From a checkpoint of a small transformer trained on Wikipedia: 12 heads of 64.
MLP neurons of a small language model. Each row is named by its layer, matrix (up: input weights) and neuron, and shows model dimensions 256-447. Each number is 128 + 32 x the weight over its row's rms, rounded and kept within 0 to 255. Numbers have three digits each.
A block is one neuron, or neurons of one layer that tend to fire together. Before each block is what it responds to, as a language model described it from the Wikipedia text at the highest values.

Responds to: Final digits of a year split after its leading 2 or 1, mostly in full dates in biographies and events (2'025', 1'952'); sometimes month names after a day.
L6.up973:089128108111160124152102121142157124135104196074110188114166163142136057090119067109144179121184128135190171168031203128141129112110180118166134149106118176137109130147139113159108176111139093107124132109131180139101125125114140074124167100133179171107119102131159148179111137151077129164153129091101104114146155167180125148151100091153095103157137099112136169109093153131125137152139165096170116138121065102159155185189153155113102113152150141088069118138121090113107210135120193110125157139216144121139188137200067138114179156122114123099150092132106139054128134163210109110
L6.up1568:173137091091162099152185174132121143124077182202141164110103133146113151093101084189126148134051091138130112139131193167133067099098117112132155115145123097105144145168084160159117153038128201112111108154158098085120083111128109088155118193130109094178111123128170153186132118127115105144113137122087116120139133111135095165143070081125142113197182139117213156172103129080068130158080173163178095143066127151121102092150220104148130128169194142123062163092085103110108157118085092092126149137090090170145161180147131132129159093125113127111132096125113109071148130137157127100
L6.up1774:087117120040109187118179145124101108146133163157127114155125177058077082117119127118127152143119090037149161123130137119159160116167160170131137123124106122096126119172111142120126154106088080146130112133088114135079150128137075136153103125100047176126122132153151155162140161159126136165156117074108188122115144168086172130127173126068135145169072123138134072145087159085065153093100125110181134108122151098121117155141170178132170120149142128147086136127123111124151149102141090090192168117115117080166142108118060125188102114097037119145167152126131139099159147120144121108
L6.up2320:152170126133115135158163149101116120137154115145142106141097074151111123133158108097115192097127107110122148135151091144199141048084132223169090157108127133122151160177141156101159085083139135151185103131105132125088135131184203179138174125128076111129135161065179103094164138100089110091183115092136164146132115130175124139111199096208110147137078151155087122185177078097103115130115169132117104178147099120076128156115167111158105124156120091120167171100078135151152178085090138093161176104100170142138092091168073104151136159100065052107135158107120209141125127124179136118
L6.up2450:140128111144134215148127140095083113115077123148135095196153106128081136104119128149172172118084124122144187129094135131148159073125107099123112068150124150164168078164154086101116137097111158175174129141116211140106096140146128162129161151107065173077089163162157130133118105125126117110143088100168154162142114090151139134148131144179182126149120124166151152098115119190077142117085174151172124134117090139126171162042124136070127154125151098098121156097060128127155138136144129141147129107144096215151079134142127139130128133098118064106127128167138097096112177120207123152
L6.up2699:174136112125103122152169147079133120113168110108076169126119132143114145145128114164116150116108134126079144124137155123123175090131131155108120116127082116091112093190140083142121101135099140182122111121135108116130135166117133134191185092168039145094076145090141185093163158115161150165164108074113131139157154093177141139081112110148114125136163132160127110220136108146109146085140129151115165087139111100115144111154135043157121098160120124128134143119124142144055156118104129135107091135066140148172107116100133087142124102135096057104216138087112162068148122140130136148
L6.up2708:136130105056130180137125131087158084118149133103071155129131155114159132078099122145185128083130136102117150148086130127207131127167127136146127108152131140164119099146096081074151131112175149129175088134116155125148152128137127122108109180110133139158124062136121141096148110120129143131133117138123109102135128127158110199131140090162136126150072133100091133178144175149093139068091163150158138116165139139126105162117138152131138089152076141160064144103082151122105119190086107080106118117172114103146156161118098208101135087122102166093128069133106112130151122160112124169
L6.up3056:197151091110092146147149150127105072118132154097108119162136081137105133126048098197119193127142118128128161113126142162168120108121107123130114142115101162113145125159108116169115105121118151123176109087096145181104124132125122093084169132097071162178122170093115107055118099139109122135143123102161117103147167081175126104123156128144148119117091186160141172178126149131041160134142196130151071090099127134131137104142122135153129157179143132118080080120132161144079136101132149117140119128116117186189099126161131159156170117126101113090139153161102153082100134134162127152

Responds to: Plural suffix pieces that finish a split noun in running prose, such as univers-ities, sist-ers, vow-els, commiss-ions; sometimes whole plural nouns like goals.
L6.up105:138134087132143139148154145106148110142150200118113168163164153131141117107129095120074112151071165077130196147107146114163171107106155092121146118117146189103143082154136153125107155102094129108109124140151081064134141058109162091188107146167100139131101167119128089137116040131096119150157126116132103115140134095212162147197163051058134057125100082119107065159102076074035123172166100149136126093075181043139097161125168119102124191112111103151061132191122180130123123107136128142198131113132138123185177116184090095139121186074109154138120148138126114092123135096103126145
L6.up763:132144109177113207136157131142104108149135066135156110163129127191137171188137061135157151150069140135169177077100142078132137135101161108147151089152159142119136116122140134101126155070120156124141089142143133184097071129129137083153107093136088168099047155133104124136103151229087147148129128139182110166145141101148125157180148169069065086114160094112106186120082140081113125138221157149136108123146158137111175159146140120113110128105136106124094116171103118129151086065124160169123140131122154127087142078108089155168090118084181113142116098070141188142099128112151119094
L6.up1275:096151099138167212141123174125133107136117106160137092145091126164140143093115073063106147112129112155129145098093084151142107137095156170176094175111124152111189064129165163101162136149111105136076107153114094170104115192168147146159071126108140151065137203120145161159114094109070115085137109147204165062167102136103082121149145165136156101145133041098151134162130221097083126116177165131143135143104132153136137169144216136125111151109181109141134074119116123120182126053138118159113150066130126153118108060154128142183164157066143109137080128114113170116136192149120119125
L6.up1357:080120132091120178152144094110162088145119115152099149143109174159154117109153115132145118162062142113159166140160124129191108111100103162132145120119153142113180111167129205121110070104061146074130133110155108134119095119113151071186052079143088125105112121101162161116122082141108133116142152151126171126168125080148146093158152181096107093086107086175146063173057092109065094129156147137128135144098146068117116175057136122071165174098115083179047130203114189117101136161138135141174127067147180111138176110125068112161099149078190115141110136162149162110137108080108109133
L6.up1498:120138117123096135165141098138168141199127162195106225139156114138096127128107066145120096142111100150171144142136129132115094086126148115109148096107146147142180085192130172141113141085062097092130135090130103120117129111108073104118140129143134134091115115116160165179127081066098172136133118120130164124143140127098127164187134152064129115106128116117090123150140190103086146133083121120120103115139129124094130096132164145074137163087146139108120148152171095137148162104151091178198195088134133129130136102158092161121140104145091159173116089141143085135128155061176128176
L6.up1864:151140124085127170120091157122110158120127139148133143121162111175217131111158079137141127159111118140185129093156138153111125038130157162145162152143170136142151107131128179087114120075124088152155132141194162140088147141128126092174146133140067092121131150116137090120133112122090114111134119174138103155154130098108135134155127103093050052116167087141129144109119092123101153158121085158159161182137160108098095152139136094084085155088108157118059156173133121155183161158199139124146203120168108144116125110238109062142169180122148156144080079117187134126140095118131118085
L6.up2141:145100109071126115082177155157077133134101164113169134167152183138086120153079108140150144137150102126149151088079142086158174162108154174153114129169103147145159092123154118077111064109161178156173168129164108136092077080159142143169069139115158092122107107095112139125152123140159133153133129148142169136145116131137125137130138137076092125117091093192140130139134167137059133124083099139105092154155205131130109105091161107071155122094131117162141129127081138101096153125119123146127138120137150076161185149089114177128137137134140168108118123162156051184127138132107100104
L6.up2258:130138140111104090142125127169122143121123182162110115187125118173121095118146152162158158159039144091106174091129097121104168144104149139113088082132091158157119094170142133118099092115133143116149177150161151158100174116141084146194083141074159155141110152110130129141114104152109119094131112124164101137117117099114101149141102114110170158174038151126117163162112153155131144122103124131129030106139129151116127130100162072165155143109152121087078118106089199151149164125167144161144185093111099121139170140141119163110085111135130181154150161133151085193127090143175128143

Responds to: Dashes and pipe separators between numbers in sports scores and stats tables, e.g. 22-25 set scores, 1–0 results, | cells; occasional stray word-pieces.
L9.up1621:173148120193078152161139098143099129108142154066170145123120069133121144143143163151187139089135113146121133089112159167141119241090164143151154165160099158204138092069091120115119118130127148140166081126107117100126156127143143139159117192151117114133095156104166096117091150159177131126160111119120126101202082118153106115121144125167162083127106138105115111129165151079139149108163113188160128189137104139147179116104107125159093149135130142168066119162130128130186119126131123145091129152057113150110157139168075081125134141060095115127161170168157101194067195141165140165
L9.up2588:113145154135151077172170123081121141088082150128100109156093184111166110108073122069141129124124142155091156107161110169120152146080115148143047144138100074146157073123135137203141132139188117108115150108110140132129167076139082122156106166108161155104064186090124113160124104140070165089156089143111128165132159135173161106145176134144112081123104125128042125187118158159062097114132109090157134110124107117109160179114151073138149112117146133085089057118068134146080128138173094132135170094139115157127142148179085106138153134199091098085115156116137075153109134144169116154

Responds to: Inner pieces of numbers split into several tokens: the digit after a year's leading 1 (1·7·89), the comma after a day in dates, digits after a thousands comma.
L9.up2029:122140048129123096168171086073113170144131114183124155138149102148187105134161201113148155117143107090158167078110155137167129139104080149139128083151105177104127054158139201045120109105083125131177111196115229023096145091177124101187126120113159145174075114156114099107148165132163174106129111105140193092111105168101149147090121122115123154116151146147126141136151161117103175109184114166150082173128101131076132151117159094114131147104148137074139187144129096143140088213082131184134109139160152154148105175133098136128180068165144103092164153148129097104120177108124118123
L9.up2105:150165084128153077133188190108108151081082147143126122122107155126136122119111131096187199036093118160123131127080138127158141097086105171156117151110118150104167100146081204108156107085144145187159092089092176099127126080144147085188134109114152143177111149122126126112146089135060132136099160143066129141108131139096154102142161132161130151165137151092143125199168180134110159131143130128145127142121172152088131162088151111138068124140143154092102124113088113129112107158087197090124104074198109138171094109106133132156174091144096031094097133148120111108161131125152140132

Responds to: Decimal points inside numbers in tables and stat lists, such as 13.9 or 1.265, plus score dashes (113–112) and list separators.
L3.up241:135166096142076118190111179056121104165120113150111109146115068139120115110120160103140208079148106131094104117072150110094147134114087182143154112113143177112159126125098133146136137135163119142190061183157102109161071107147105163124135158149125211141113133119180144135129151112134129115135059097167179121126094149189132158138154064177122067158106061132060089132136147080090106082141158174114139176118150147113155157025143139102099176127163116150124161122091129130156115147153131135086119096128104189128092107089203099132098142079163098062138147155081152129074143140151138123
L3.up1050:095173078123095194196153156126104132128113105129103116121150151060121137135111181155097181096135105172148157089162103171101158175114137129145129103131183152139159079123115121127102149132154175163137089142153101110155155115056105111115148133124114172156092149137177173124085091149161117093147068125147180078154147134185140103166131130166133122148131114113051104188118079083090153077158135192156160120079157142124122123181084136183114164183198084160092137081126146169119116076129136151176121055123107211142078104164124104139142127140095134126110098162018129153079147095097147149
L3.up1816:109144104101142169198136213186140083162086097100093119150140083127135049110118113104105157104126151108123133098140156127163140101117114155126093133114165193126136136136141160131142140120133135157111079172166131149174119095137083117068088090209131146127076147105159166114125097106165140104133058174187137072141129150192104172155076130177133034147135119114085084109139072146117150143104148140104146133096188136145169111090128086178077142158155125136138141105174073118122074132128140176103114071104068215149090114102169148114177139077072136111125106172074121154077146096050158146
L3.up2859:131131095184125134160164174136155123222129157158103179124100095071131117110096139084133127099122137106154160136156111110178146159064064135110143101093152148136156007157177106138149143138069142182082079150141065068173146172138109133171137173085132143112118145149118192126109075173180130101154095130147133138101143179096114165163131091143096084154133102120170070137110105133076128090141086135167156101135166128147138161078141111124143119159144144121130181109127104147127121076222113129133135105142093087153096152095044092147142134133129149104118150143087090103077152140108119063

Responds to: Closing word pieces of multi-token words inside capitalized proper names and titles, e.g. Invent-ors, Conn-ers, Senators, The Lord of the Rings.
L6.up137:105142118163144128093126089132086144186102141099107088171097164106144152167104131157088130140121136121128121136104123156172091135177099077145162109132167135155117111111140133098084128123114063079084152130181102131142156150097106127145166127138110173122131137148158160117163156091150127124133108129093115104145106151111056160163154102185157075183121115095130150128048120096094107157188072115144124138075123127150144138111148117149147127167091124162031156110122087108065120145121077112139122121128150076121154166150112137130079091134108137148162119168105123113128142100078120156
L6.up276:088114129095126151134146152059090164148070128076135120149118150115165143097081085146142142177052125143191118123139144118179125112139115148132110139140162148057171133187142166117132141102119120071073105162192156072161176143102098114064138126110159164076118176092129126166093100146114152119165085147160078094114123147066075156138085125144155078133184114129146156060129063099025103150159116153119107116137150126145135127073138119127124128173108129087136118100163161110125081159140141109143094105190110102163163129159109170088125141147093189152148171139102144133135130109119133062
L6.up1148:077133114147145150116096157118106157165137196121140124127097165118057072105176169095156150098108161110121186124074134147145107159138064140129139134127156090116119140103129134134109115084026117133135132120129119172140144116168094117097130123107091174092118135146209170093063091110097141168123129071090077161114141177092133130203124111136145093134157130178152145168127125092066168142170159155170168092069163065119115185133065076100128086101170153156096131135165136143139169144126144132120104102158104130178087135140138164182123182141059146162191153132080147095131125070083175114
L6.up1361:092141131145110096130095117167101070142114148088183159129133145172165151148176160089155120151133162134123223178095101148150193116092134087093156125142149050133147152156127174104111080074108107035105138157153120084127130105118124120056171082147145139157134184135142157104094055125090148144172144120173096072147084052107086149186115151138141077128138025162113104091100098032074144152179172116132125141088179120142081131167152142088104107149105106124128131143139091066092153153157110154123172016171154123158110097177094154138142170125123131173166189192118145137138114032095131075
L6.up1529:143118132154110155140095142142059100095086171126113123078098141096199099097146161084106145064152151156124094161064100147125135136150118144137192141144175138097112159148122156108105102108169070185120045148138105103164126135188120087087124118133144149051115123126110169132194093083151148097169140135077167146120112144142124116176155108107047077173097108156109096117107097164151162109141157116108116153141161128110156171089126156092092130167119134187084128119157092105130132147206144164120083081153109117122107155114150072147166102151109099135152109110128158166148111095087142195
L6.up1949:127166138134198112138105083132093113197164163123105162161139147147203148136078157070116142127134142138106110121095092136159095074156135124148180132153125130120141114143172179085103031071044084140064102132124143115132131122150113069086084106099113203122111133078113132127107105110126079132166100112134115130103170121119098080157143131201146067102094044092143138120121123173098179083173119186127108147136122090107161120096115140131133132104105113112110094182087103121217149191094149193151118100107093086166109099088095090135183190202085136123103196133123125151126161072139126083
L6.up2341:107160115116121177127120130097113096130039163103143141128108189092142164144098134092162139198104098104118136168137113135177125126190154117136098125121133135162094147156126118098082073111136092098069089133085105185127143146136083151080117151201124185080131163105109104170128107104131188088170072139082121152114071173094153138156159125189121051140115047114132113127121097098096093153143132128163091048089099086141116138133148125137144121113116100115147168139140110129160122174127153153081110145151117122132150148135074175135114119214053143119111142148156151215120106066100142156
L6.up3057:126129095132202092072108079060068152150097097095125116151110072094074169102069140082147191102130100094072122170107098148150111174157074103116135139098162136151156138066171121134134153134077100051089113092093111193168162182107107197102153121126097104095138169113107132142192124109152136111151116151159087112175147143169117124131170083152151112159120119097119089111102119086080148152135149134122111109084099097105130104164175218124136099138117119198161160133187125124088110126138119130086097108111111111144201095114094195091105144116135097126169144079089119138071101095106151106

Responds to: Tokens in the short biography header of Wikipedia articles, mainly year digits after "born" (1988, 1979) and nationality words like Canadian, Argentine.
L3.up9:077105086049146107131110123126149094144142172127116140093167170176143163129089079112136107084162159150154084169088131147218133214140097128138116145147133151168135092204189131180126180125135158125150103173114138098154091144141100093150170092156145159132070178116145148120111182142098130159133089113154113100152109122084103119128152121163143123131103213096107152186153127095141190053178178115182202146152106132133151129148050198167108110075120132128100164118144128128083124134164172103144091173150136182141078130177171152087170108152128122140124141162160120088108161134118129178
L3.up150:140122099035126126135126114121107129091132162133101204085112160143191144139086090129122175131125136141146153121036185166201175115119163173150146103146134147153158129168104140105119115123126149125135116091141101087147116176118133150209115116184143115127110182095134133112177176163127140156130105149115089097148123098161124155157145115204126117147111184133101096149163129105113173065125154114162162145136111104100102108150121167140160138181149095123074097127072130142123146164152118087186099140155156156156158133136107160114252148087087132085129150174186134054112161120141137170
L3.up1349:085132119053150095137062099105128162108106136136155135156152153148102120121149112102107226082139120129131147130053181117122134107179150080081122135126118130130174139192094123146148107110106159091183049142152095068120059115107074093131115129223171124123091185128144092118169157124125143158134098072166128127126096130065167175175150133159109100137109152060087153192139194101092184082151208134201134147113119102139133086176140173153136164073131095127127157121142080131119139099082102090117113171188104186089133194111097128148157127073164127093197121175171155104113160124120133143
L3.up2451:091143101106148114162128152105080171080130182102176097105152095127111115109124098153148203037113083159121178141088144096126155116119140130165149127114131169115137130162089111099114081104099132107158096160125150118096087146087142132173128082178117185068103153143164103150138134146108127134171097215163121094085101113156137092118110123159128107178130129102095117176113127066101196114151194114159127154074119140179116151125096153118129086134203121103104133162167150074093138137143192072125105136135100156163088099134147130148102165099122153127177153132068159138107185143177140161

Responds to: Word-final pieces completing words inside proper names and titles of clubs, institutions, events or works, e.g. Athletic, Shopping, Educational, Volleyball.
L3.up644:095117126114104176152161130093056105168126142112150150140134130131172105124143155161119130107137123089119160138137144156158139128154149143153130102155163177092172141144132173125138167096060153135126106157108114148128075125122071165130159139113111101179134116091107160149165195122107145089139141158172191116106131135165120150166127114139131123135101123075112098095121116124129142097126165111123116109130121124119090187159050157069066131133144126166131164148161134094059106121209161139087133148089116111114145135108144093063184110122103150134125161096100118130113079119088173083
L3.up1696:094134134156144119149174092106161176147133143133126178115161157114129199121104104158149199089124182125147128108120108112146136085138168115105160109124124139089140145091084146160122174123092133128156098138136130122122096162126112178146100111170135148198121160009165181088140141194097131098140126111101130102086135162135144165074147115128094050159180147043086129126126172099090105131170136142122088115153089109191129159115105057149110129132187153130097110167132098103115048066146169162086154133145148096139139121181120098151162146171048135088106143109121171101118136117116141091
L3.up1939:091127152089156202129149140134086203145123146113124141198120143177130068120061115105110173148124111138117164089151143163101090091139136130133160108132138111156173122129147120123145185087106222195090144112152122170092084082137158154110140093170073200118128160080095156157104168131158177059114141145150100134117145088132088148109127134158128156133163134164144106105117195150145153110113107103167125099068129058093126157155106065054097115176214165114142106113100110121120138102136190184076136102124118090131132111102137110120198102164086111109130158102072167118081148106130130112
L3.up2597:133146133161113201103155116098110100190118142168150054181137116166156144144118140108150122080076125111084129065116126161138133131150162125110143135127168077078161132150122160173132171136096148129148127174130099133169108100144093169111118132140123162159146192140136155155071087164107196143131127216151143123154126118116157126179131130184092188090153028101133150144130128161151172105190177081129130130111147096113149165124122097046071172140192130107110132059172147097105127082188116209096090115090158115162059178135152049145143112127125123105143167134154114144086155113151157059

Responds to: The closing word or word piece of a place or institution name, mostly after "of" or "in", as in Bank of China, Marlin, Texas, Conservatory of Music.
L9.up1055:130136107138159118115103102106088128107158103082134158132153132139169125106070128133106129121095163117135132158068135130092175097112176094168113171161159101076085084170147175176098203145110110142149096125160093137134183113127125107114131162132098149139106145126135182107149067086116154138152118155094068098108126174116102138171116110149166123186194070106155095177174134063059160110131144184143118166126231114103123097167081160078091147121159101111104091102102163153109164099158149125165134144164111109162074098156100131141098131148074157083179092149119099164096143176131085104
L9.up1358:144141119129164129135077145139107133094130157121113170158172120154136128099156132105123125130138187131129163160037147177131161119122100171107117142144160109109167094193072149110096168096142115140181169083191106134151131103124097061165102138119110136116139136110107128141109113148153115158119125111107139154156120095131163165154179078093161069139113068131202128156140096083048162152127140094164149108122165103165093083162126161047123112099140138114031093184119142151139083174102126151123125099170120180122152170144104114181146118101099183133096081139128146181144147112148162060

Responds to: Word-final subword pieces carrying a plural or verb -s ending that complete a split word, such as kilomet-res, Gard-ens, l-anes, r-ides.
L3.up98:144130113176155145129186156103105142096095159107118130107066110125114114187121163136148175111114128109149140105122071140128152142144068148145087117136129130201132110105082096156153151064092179125151067187150223134126014123121110078154119165177189154129112130114176144158149121133108105135160114134122126054127124080142121193112143140098152142137101126112108117173130144116149173076124152109088153181137140149111133123134154170118091113122160132163136155133151107073118142158145118212129076118127103125210089136138142101108140126135084094113188122176108089116150102134111096138
L3.up276:128120116119117119169128121111159132209169122194131195090128125141141128162124090122096111160130166130083155144106123189116142149098147092138148116125123184059220084108109170121151110090008118123058106131141126146105142184106087169132086150127151116142110186081212148112132099099085138066156121169121162142135118097157139116093096131105150131162145053168117141186095136164089115128099146133119128142154092182155128179116149106086111118132147115125127154130104091127150153126135158077096122077075154134133145083105092095097129142138124094106061168134108163117118141133075115122
L3.up296:126120116130093112141198224104146126128141164122129129133119115155153165145108100110152112128093134134170159085083138110162146113129075142141138120153128136070193131105134156113105095112142192140121168125134099138137088119155152100147131099104053188120118103082134144129164120150074141116083102055105136109130069081141071090169156141164149108151138117208122109193060099148065162134154096098086097131100134130111125137103116054126126138176157118171145132177122175112108097156163196140118147102174114113146148158151111132108179144128190142094112152139072144119132128138142118116
L3.up2582:161132079070127151141154120070166185150117113168118165122104122115081129111129128132100113138099116125178132141140166089149069079167120171149135078148098140156100082175195186088155143122154231101124175135187124133118129087100097069154120096169071110139129141103139140113108105140081114160178122121146155178120159063093080174153150134058134082153134104174177108149094120059118150127115112162142107082118158121155107148099130107099074122096153126160122134170061146102101078138141147140171148097165137167150090177118096125128168170073116151149152191184109173130133117101132122111

Responds to: En dashes or hyphens between two numbers in sports results tables (13–25, 4-5, 2–0), plus weaker hits on mid-word fragments like Pro, ro, O.
L6.up17:125138104106085197131142110150100154040098193055116132183130084146162130148066170133074160119092152136174178092161110127149130135085083117122169120111152122079173175154090124141068057113157175144164152175148157088186162154093073096088180128142124148191119161130153129122127100091164141074139141116144133174085143103123155173184137069183117148127114096085079144119123139117120122091140108126123091152101169038139105106150108074103084154110106112139100171178130129114097134121114110092156083094164161116127112144168107112150168149158132118092166112117137096097137156131178157136
L6.up804:090159104108129190136126135129059092074081164085155158168086159109137101157077152104116116134131099082126145116144161142132128138110130109134100111142152192142173184098131121128164089125144158116153153154104117129115141117181143155124134125161161114167117157090095128136144073107128189075162133165145096168137143098107175166148162064145097132145093134128073122130105133087116121044161132098188182077100132120136109121158184110178135155087148120133124191163102076149101126099132159138134063092042167120154176174134117177164169118122209165104171107120176112134132099105187113086
L6.up966:111121102083180144133146124104057187105109120080112168158154105147117126134065117104135166107157145110172136096132150134147172059120098147135163118142102184119107160107131116111111200120147191152113084178129105145159150106138105116110112129227131099168129130091202123099111171165143091073153097165129108146121144148102162163111140121081151085108097153115104139129120125075140152109147124119157142190121198055104113130151140087128106087083192145105149123194148151141070132133164162126121144126121119147126119113134083123154191192135105135097204080086096090143091132117134132089
L6.up1660:130145092158148135111083181137077134160067085090094103147158136096166166100143196134141118101145115113147103128170138120153171172122134135144121150137148174155087109128090102137116090137173161182147076161136157114200160081114137144099180165119168161180129190120117082195059143129138128116117126158200128080104135112195137122215136097123097133120126081100084113142113063119051161086133172145119133165114173087116146128073094127161113086111148139093129142096118168133080109158126112108096078104123098120142111149133154129056185162095113139134149120091116169155102113153142107083
L6.up2434:217127129154157081151124138094136076101143164084088127120133134112165115123149155094057100158116147131161139111099233163197087103090090148170116129156098132181156010146175131089132057094133147159096092063121125145075099182076111115183084155096104154151101182091086131082185116133154110144119124129085134111121139109161085068136172133103123092147121132126124154174121109149057134111130102148112148161099086094114111147167135125110132123175137114165105148111086098140177108120155198111210178097095121156158109121153124129155180128143118107128145179133122130088110165159157120211
L6.up2523:176155105136160064182196160130126098082076125089084115188145160088141116073138145145120172097103131139160140128098125149124138153117135157133095116134129192172152120138149074148104122115137141174134059178124129093097080103126083145122144124113078176161063153131163126126071136137115143112135096119096101098148148110103150136168185083173108074111085097154108106171146136154119141104096172101142147171123083099074121134166090090139132147101087124140108149133103168097125085068182162140117149033145122166147096140172069137122131132139153072091140169132088136124104158117149148103
L6.up2886:167162130133098097117151148083135118125151147102069092161114129067119141131165168144080133113185116099122090082117134132147212144185112142090147124139136182141100120131133122133144093127148163107153114189114121104119108112151131129161114082089075152174143138106137077141077096107101170148130064106178150152142071125197159128172168105119124094144147129074112123134142083096163124094110108090123157147135130050109153136177099093130141168108158134124079207109122173130087089102082104122150085132121142110176097160136189089112124159145133153190187139116093104155122133135122099114
L6.up3049:149124114173206074161165175113096144174138153103150103103127079113119115108118201126139134152139128146093165102142121168143152152065173118121096099107136134137126054145133139110106082091149148137154131117142156096106095145097101130116186133183120128159104166127149085133117109167141083109113096163115155090128146111139140102182132116157116081164130152096049105150104102131126138112109186157118105134127176116117119093119117111145084137115145115147124165058100157128113159126139113192129165056116170144187171125171114077138181190083134157068088192154036097150078180139152119083

Responds to: Word pieces completing capitalized multi-word names and titles (books, awards, institutions, albums, headings), such as Infl-ation, Philos-ophy, Good Design.
L9.up59:147166134084197146177102120125125178184152214056138162120140143169143150119058136117114141137161172170111120165084168197100152161118103103142154143118139153086063117116063188093074138101108126179136184113100199079182128103163123088095097198131135108119116103119072093075164151114105087120147127095187099170111130135153077136191125114088157090164136128127092167081174073118127171123132146139144126113125152130090109134076137122118137150108205126109160109171113141110087162106133180182081086096136117101224054078207067102131149129190099187158140137123180161177111114135145141068
L9.up2359:083152170127179134155088140128108127155132158098169120112082197066161098076118132146129129149171165169077166128144124170116062133133127120153132107111100188087115148121150146139157098154121116096141103096116169098119110130178160115066134182099173168073117134064114147224132140119120122097227112128103141089144204123169152176157096152148103058120137138092098124087118164122147169128136167136169081152107116134087165120166137121140142128129173152106083154142100109128145131170122180143079111121179019122120109115119108108135160151206101162142139119099134117200161099044103162114